config = dict(
    num_hidden_layers=10,
    hidden_size=576,
    num_attention_heads=9,
    num_key_value_heads=3,
    head_dim=64,
    intermediate_size=2304,
    vocab_size=16384,
    hidden_act='gelu',
    norm='layernorm',
    norm_place='pre',
    norm_eps=1e-06,
    positions='rope',
    rope_theta=10000.0,
    rope_fraction=1.0,
    qk_norm=False,
    attn_scale=0.125,
    bias='none',
    tie_word_embeddings=True,
    parallel_block=False,
    init='normal',
    init_std_qkv=0.0155,
    init_std_o=0.00346,
    init_std_up=0.0155,
    init_std_down=0.00173,
    optimizer='adamw',
    learning_rate=0.00103,
    beta1=0.95,
    beta2=0.99,
    weight_decay=0.13,
    lr_head=0.00396,
    max_grad_norm=1.0,
    warmup_steps=347,
    schedule='wsd',
    decay_fraction=0.59,
    decay_shape='linear',
    final_lr_fraction=0.0,
    batch_tokens=[65536, 131072, 196608],
    max_seq_len=2048,
    doc_mask=False,
    train_tokens=923200000,
    max_steps=7148,
    dataset='wikipedia_en',
)
MLP neurons of a small language model. Each row is named by its layer, matrix (up: input weights; down: output weights) and neuron, and shows model dimensions 416-543. Each number is 200 + 30 x the weight over its row's rms, rounded and kept within 0 to 999.
Before each neuron's rows, "raises" lists the tokens whose logits its output raises most directly, leaving later layers aside; "fires on" lists the tokens most often at its 100 highest values on Wikipedia text that the model never trained on.

raises: "al", "ally", "o", "ago", "ality"
fires on: ":", ",", "-", " ", " a"
L7.up897,249,181,178,215,199,193,174,182,190,216,209,163,156,208,199,182,252,131,155,197,235,159,155,164,224,219,199,224,215,132,200,208,227,165,222,243,241,219,186,196,177,229,229,198,228,204,216,230,178,208,214,200,217,159,243,224,206,224,210,193,204,208,235,238,187,261,249,217,152,198,172,223,224,196,193,222,170,196,214,221,237,202,207,236,253,147,219,203,157,290,169,203,178,165,171,199,214,209,199,218,177,192,202,156,186,240,231,195,213,247,200,220,211,186,227,222,203,192,190,200,196,226,232,185,205,231,257,214
L7.down897,213,222,235,182,212,242,178,187,182,221,242,222,210,268,192,216,140,201,249,213,182,176,218,227,195,206,169,218,190,247,215,214,201,216,178,197,247,203,218,221,202,202,154,226,219,175,191,194,232,141,217,180,182,226,201,189,224,197,183,189,212,142,235,256,141,145,196,216,205,126,180,176,225,197,224,206,215,193,201,201,203,174,152,207,147,225,221,225,265,190,201,242,180,211,190,115,164,245,232,218,229,223,219,159,175,225,146,196,215,196,213,193,189,206,199,210,164,174,168,204,230,215,223,224,165,188,226,220

raises: " His", " Their", " Its", " There", " It"
fires on: ".", "-", "|", ":", ".\n\n", " \""
L7.up727,195,160,228,215,202,217,156,197,196,186,205,134,188,208,248,203,187,221,134,190,185,210,187,166,194,228,263,230,171,199,177,201,226,159,202,229,162,229,164,188,168,141,238,205,183,192,208,200,180,221,244,237,178,227,202,218,190,225,239,211,159,217,199,144,148,224,180,178,167,199,155,143,223,234,178,198,148,183,198,195,216,182,211,158,220,267,170,248,227,195,163,206,188,212,245,201,206,202,170,250,216,188,208,174,235,214,187,167,133,238,180,164,223,150,191,213,193,220,238,166,179,227,205,220,167,185,138,162
L7.down727,228,187,163,181,179,207,221,197,181,170,194,208,206,202,161,209,206,226,250,187,234,146,185,187,244,202,169,195,165,162,218,268,165,170,222,205,161,199,203,238,200,187,197,226,217,196,177,225,260,220,216,178,217,218,234,197,189,179,224,183,230,229,234,209,196,213,246,212,205,154,165,211,208,198,211,23,207,176,184,193,160,169,164,175,215,236,172,179,190,210,127,199,165,202,235,196,193,205,233,245,253,234,168,159,196,208,185,207,211,202,203,162,208,195,185,199,192,217,211,234,222,197,211,203,194,213,205,178

raises: " |", ".", " ", " to", ":"
fires on: ".", "|", "-", ".\n\n", "==", "\n\n"
L7.up1086,212,239,166,144,172,186,253,199,197,225,180,196,202,229,207,187,174,195,205,258,181,210,170,124,198,222,163,254,181,210,177,213,272,212,227,220,199,247,205,196,177,208,205,229,187,187,238,220,187,170,214,259,200,212,201,221,193,244,235,177,203,235,211,163,190,227,250,248,162,170,185,186,177,189,193,227,182,127,152,174,199,198,179,238,225,223,157,208,269,205,193,188,178,167,223,235,192,151,195,247,160,198,285,188,135,213,234,197,230,181,203,194,212,242,174,188,239,220,218,211,183,217,164,195,189,189,189,208
L7.down1086,202,182,191,211,207,185,191,211,179,186,212,218,202,202,199,233,183,227,204,228,217,196,199,215,206,204,221,190,222,203,221,197,194,247,190,192,240,205,232,207,217,161,189,221,206,221,184,206,197,184,187,174,179,216,209,191,212,165,183,208,192,180,187,199,231,183,189,233,193,207,235,224,179,197,213,156,186,200,197,218,204,223,165,204,196,219,206,179,191,206,162,203,204,271,188,217,189,212,209,211,190,211,221,215,220,198,196,185,216,199,205,211,200,218,208,218,177,167,160,221,191,204,214,172,212,205,206,204

raises: "190", "193", "191", "194", "201"
fires on: " "
L7.up10,161,239,191,180,230,240,244,206,236,200,199,208,169,146,234,172,196,176,198,167,216,185,188,207,189,239,241,205,206,155,249,272,245,229,157,202,194,234,200,235,148,197,246,216,239,167,210,135,185,223,150,195,243,198,248,198,233,232,206,164,201,203,207,256,211,229,138,175,196,163,197,172,182,218,190,244,204,153,180,254,201,231,224,168,174,235,169,267,188,176,167,138,182,160,170,202,199,239,199,255,195,204,186,208,143,241,156,234,175,220,206,155,190,192,168,262,180,206,274,196,240,212,207,195,180,206,164,208
L7.down10,189,196,245,202,155,193,217,205,263,205,202,166,229,188,187,194,200,229,205,213,196,208,216,230,204,215,201,201,231,182,147,225,191,190,154,177,243,198,189,259,188,193,224,160,195,241,197,224,186,177,160,204,176,154,185,180,206,160,181,243,164,235,230,253,200,171,156,193,132,213,187,246,183,211,222,246,219,238,200,128,210,153,225,167,209,248,136,199,165,157,153,208,184,217,171,163,216,221,197,200,169,183,182,158,234,200,221,215,238,201,166,149,183,176,148,218,201,198,209,203,213,219,271,242,225,145,146,194

raises: "yd", "ll", "ft", "idel", "igh"
fires on: " he", " He", "h", "he", "He", " she"
L4.up1730,194,207,200,207,161,218,218,218,226,207,155,164,186,164,186,253,177,152,160,213,227,210,203,185,196,198,269,199,160,252,206,199,210,186,192,193,180,192,178,169,193,182,144,167,220,196,171,197,138,198,217,187,209,137,173,262,153,180,183,158,189,178,167,204,190,215,238,176,170,176,200,219,193,164,201,215,168,109,175,248,164,226,172,159,229,161,239,238,216,166,207,206,200,206,209,204,191,201,152,246,197,257,220,185,171,173,218,181,154,222,189,211,186,175,230,222,197,171,203,214,169,175,198,187,262,187,177,215
L4.down1730,224,223,242,156,247,254,204,256,234,192,167,168,183,212,186,186,215,131,262,196,204,213,246,176,256,168,169,201,160,231,194,186,250,173,179,200,178,197,184,183,215,196,191,163,212,211,148,220,129,198,212,201,202,163,115,239,207,218,165,144,179,191,179,209,240,316,200,210,169,200,244,156,145,195,175,226,172,202,213,179,167,215,206,193,217,202,184,200,195,174,182,206,207,169,207,227,182,158,218,238,187,210,224,223,140,158,202,171,172,205,198,192,187,172,253,217,180,192,174,201,184,173,224,199,225,194,255,236

raises: "900", "500", "600", "800", "68"
fires on: ",", ".", " ", "-"
L7.up146,209,140,137,175,237,189,251,165,176,221,162,193,235,180,156,160,185,266,194,166,196,206,164,190,168,190,162,194,205,146,237,212,227,214,202,211,160,234,202,189,204,217,207,199,195,244,235,225,198,194,154,203,209,133,219,203,230,207,214,217,169,204,237,227,188,175,176,185,244,215,148,247,253,243,179,248,201,225,174,220,232,232,200,157,258,161,145,198,237,222,184,223,172,202,190,178,212,209,242,194,170,175,214,223,154,200,161,176,181,202,205,138,188,177,196,245,235,161,166,237,252,187,200,198,198,232,166,174
L7.down146,194,149,225,206,172,182,207,175,161,208,162,205,240,197,191,196,170,287,169,211,206,221,155,196,183,199,210,219,225,160,253,201,219,226,166,176,179,220,229,241,220,271,205,223,200,258,194,217,195,178,191,252,214,109,203,169,229,157,233,168,145,176,229,219,196,209,152,167,236,207,214,199,228,237,174,246,203,228,164,224,241,219,198,151,206,252,192,159,216,227,200,231,162,232,158,124,188,239,199,206,175,203,213,181,204,240,196,227,195,178,179,194,177,204,160,224,192,109,174,205,219,208,236,193,193,258,190,214

raises: "ies", "ys", "y", "-sc", "sc"
fires on: "u", "w", "h", "v", "sh", "k"
L4.up91,200,141,187,156,177,216,180,172,198,179,278,193,184,169,186,196,222,213,215,158,214,219,205,126,219,233,238,220,207,191,196,236,199,170,151,201,182,183,177,187,149,187,256,204,189,258,148,203,179,202,153,225,172,194,171,214,204,219,210,205,224,233,248,217,206,151,200,181,175,203,176,228,192,287,209,203,177,151,187,207,224,230,199,167,195,179,196,187,253,165,176,211,140,222,209,155,209,224,173,227,207,170,222,201,196,215,173,141,151,213,238,201,199,213,215,226,196,181,168,203,239,225,204,219,207,185,221,209
L4.down91,170,209,189,153,221,226,199,170,197,186,210,218,221,161,236,190,178,165,134,150,163,252,227,226,187,163,193,222,250,170,229,235,257,245,194,247,228,204,235,170,150,183,221,159,178,188,178,205,205,223,184,129,201,173,220,156,205,175,184,226,152,211,184,199,179,200,154,186,224,124,230,231,226,199,215,196,150,123,239,216,204,226,196,220,210,195,246,261,217,175,184,201,181,159,241,191,190,244,170,182,201,215,206,218,178,161,172,189,219,149,203,210,219,177,180,180,206,215,210,163,225,226,234,220,181,170,197,227

raises: " They", " Its", " These", " It", " There"
fires on: ";", " but", ".", " with", " and"
L4.up2147,188,160,147,162,162,181,173,173,193,190,222,144,236,188,169,178,195,181,219,178,226,187,236,233,204,203,213,198,171,190,233,178,175,176,153,181,209,205,206,188,151,249,230,248,139,176,230,177,220,235,216,226,229,184,186,200,240,257,183,217,225,270,202,181,199,254,242,200,200,192,237,212,243,223,149,232,203,183,180,171,188,207,220,156,230,202,154,182,248,225,178,201,223,177,171,176,205,209,230,246,196,205,259,237,196,202,210,211,160,159,198,194,164,185,196,140,158,179,165,207,232,173,194,211,156,174,188,195
L4.down2147,173,204,199,170,200,206,100,219,204,210,185,189,276,153,224,171,171,172,222,182,207,165,206,169,223,134,234,241,180,207,294,196,180,200,228,255,180,218,224,187,185,212,223,213,190,158,190,213,219,190,195,187,199,227,167,147,195,190,155,199,183,202,245,209,204,225,210,189,160,217,176,222,196,189,129,226,207,210,194,159,197,161,207,202,224,261,170,173,206,229,152,204,230,176,192,167,196,211,265,227,251,254,163,177,187,213,218,216,143,233,169,222,198,162,189,199,192,220,162,250,212,159,202,178,184,190,179,160

raises: " |\n", " |\n\n", "192", "191", ",\""
fires on: " "
L7.up61,148,227,203,187,173,225,181,191,193,211,190,195,186,183,171,188,197,158,239,168,222,218,182,186,251,198,144,182,184,175,227,214,173,210,258,151,208,233,221,236,234,156,234,224,235,257,201,110,183,159,157,203,227,185,213,110,162,268,191,222,204,235,167,185,216,173,165,151,178,207,190,187,226,209,162,246,148,184,205,204,231,182,243,197,211,173,144,216,207,156,127,164,163,129,195,218,205,228,192,209,192,186,224,145,194,197,214,151,204,212,261,191,206,221,211,187,202,174,238,223,218,235,215,205,211,190,214,233
L7.down61,165,170,214,244,204,227,219,194,215,216,217,196,169,186,239,257,232,218,235,201,191,243,192,212,195,246,201,227,224,154,245,240,134,236,153,199,199,195,160,203,212,246,231,293,222,196,174,173,198,191,225,222,178,202,230,187,199,164,159,242,183,191,125,229,247,199,184,148,198,164,226,172,175,205,167,189,202,202,212,204,226,202,236,190,268,224,230,176,223,237,227,170,186,209,182,211,188,206,178,207,216,164,142,200,247,180,184,224,225,175,229,204,135,207,203,242,175,197,270,175,236,192,166,198,246,266,193,168

raises: "ever", "oth", "ud", "and", "ott"
fires on: "-S", " Y", "R", "-H", "-M"
L4.up294,215,232,196,162,214,196,241,158,222,154,192,201,249,188,209,236,140,199,127,181,214,172,214,158,181,214,202,132,195,203,208,226,223,183,149,185,220,192,215,181,210,186,177,190,207,183,195,193,227,192,219,202,173,188,203,192,220,217,187,167,166,212,247,163,210,177,207,171,139,158,163,182,244,233,210,196,203,135,215,201,191,217,188,189,204,198,170,224,285,164,142,236,188,187,170,218,172,216,171,167,137,249,218,194,244,216,185,202,130,177,228,185,241,193,204,200,168,191,180,207,232,219,202,202,213,258,205,260
L4.down294,208,212,226,183,182,198,251,196,296,196,214,184,236,183,208,208,145,271,124,253,220,151,161,180,211,158,172,198,232,160,178,177,240,203,175,256,227,227,207,156,202,200,211,177,192,177,232,233,156,186,163,196,181,148,224,251,198,140,185,215,188,188,259,189,142,144,240,188,196,216,204,217,220,162,243,163,205,173,181,168,174,244,184,235,231,207,159,222,170,159,206,232,199,170,181,259,202,224,212,204,180,232,237,233,212,193,191,158,147,247,241,187,146,207,228,198,158,218,152,249,151,179,187,222,257,220,207,208

raises: "e", "e's", "az", "uka", "eon"
fires on: "y", " le", " Le", "aw", " Ale", " Y"
L4.up1446,220,219,178,252,199,174,170,204,191,186,213,137,195,171,163,187,176,161,177,268,239,203,240,204,186,238,227,192,166,236,215,183,177,211,205,182,195,209,254,214,222,229,177,230,205,221,195,222,166,188,232,208,179,156,238,245,253,219,223,235,176,208,227,219,159,203,226,171,162,197,194,193,181,189,191,216,215,201,213,221,138,130,209,183,214,182,167,240,182,159,202,245,142,166,217,182,191,206,192,180,185,167,183,174,217,170,211,178,186,232,211,205,230,234,246,212,182,195,199,183,196,207,184,169,180,178,140,246
L4.down1446,187,164,189,195,155,156,197,219,217,175,218,219,192,174,171,166,227,204,142,208,187,146,216,253,223,201,193,210,171,160,143,219,192,210,185,193,239,203,241,234,187,207,218,205,164,243,176,164,133,155,181,191,206,162,219,195,215,195,187,219,194,218,232,195,160,216,253,223,245,213,258,232,211,168,268,155,228,199,226,189,159,172,229,145,179,176,137,218,201,139,236,212,155,172,242,190,176,153,211,197,211,251,196,232,195,200,202,158,193,229,188,215,223,262,234,207,175,220,176,222,161,166,172,200,184,179,200,219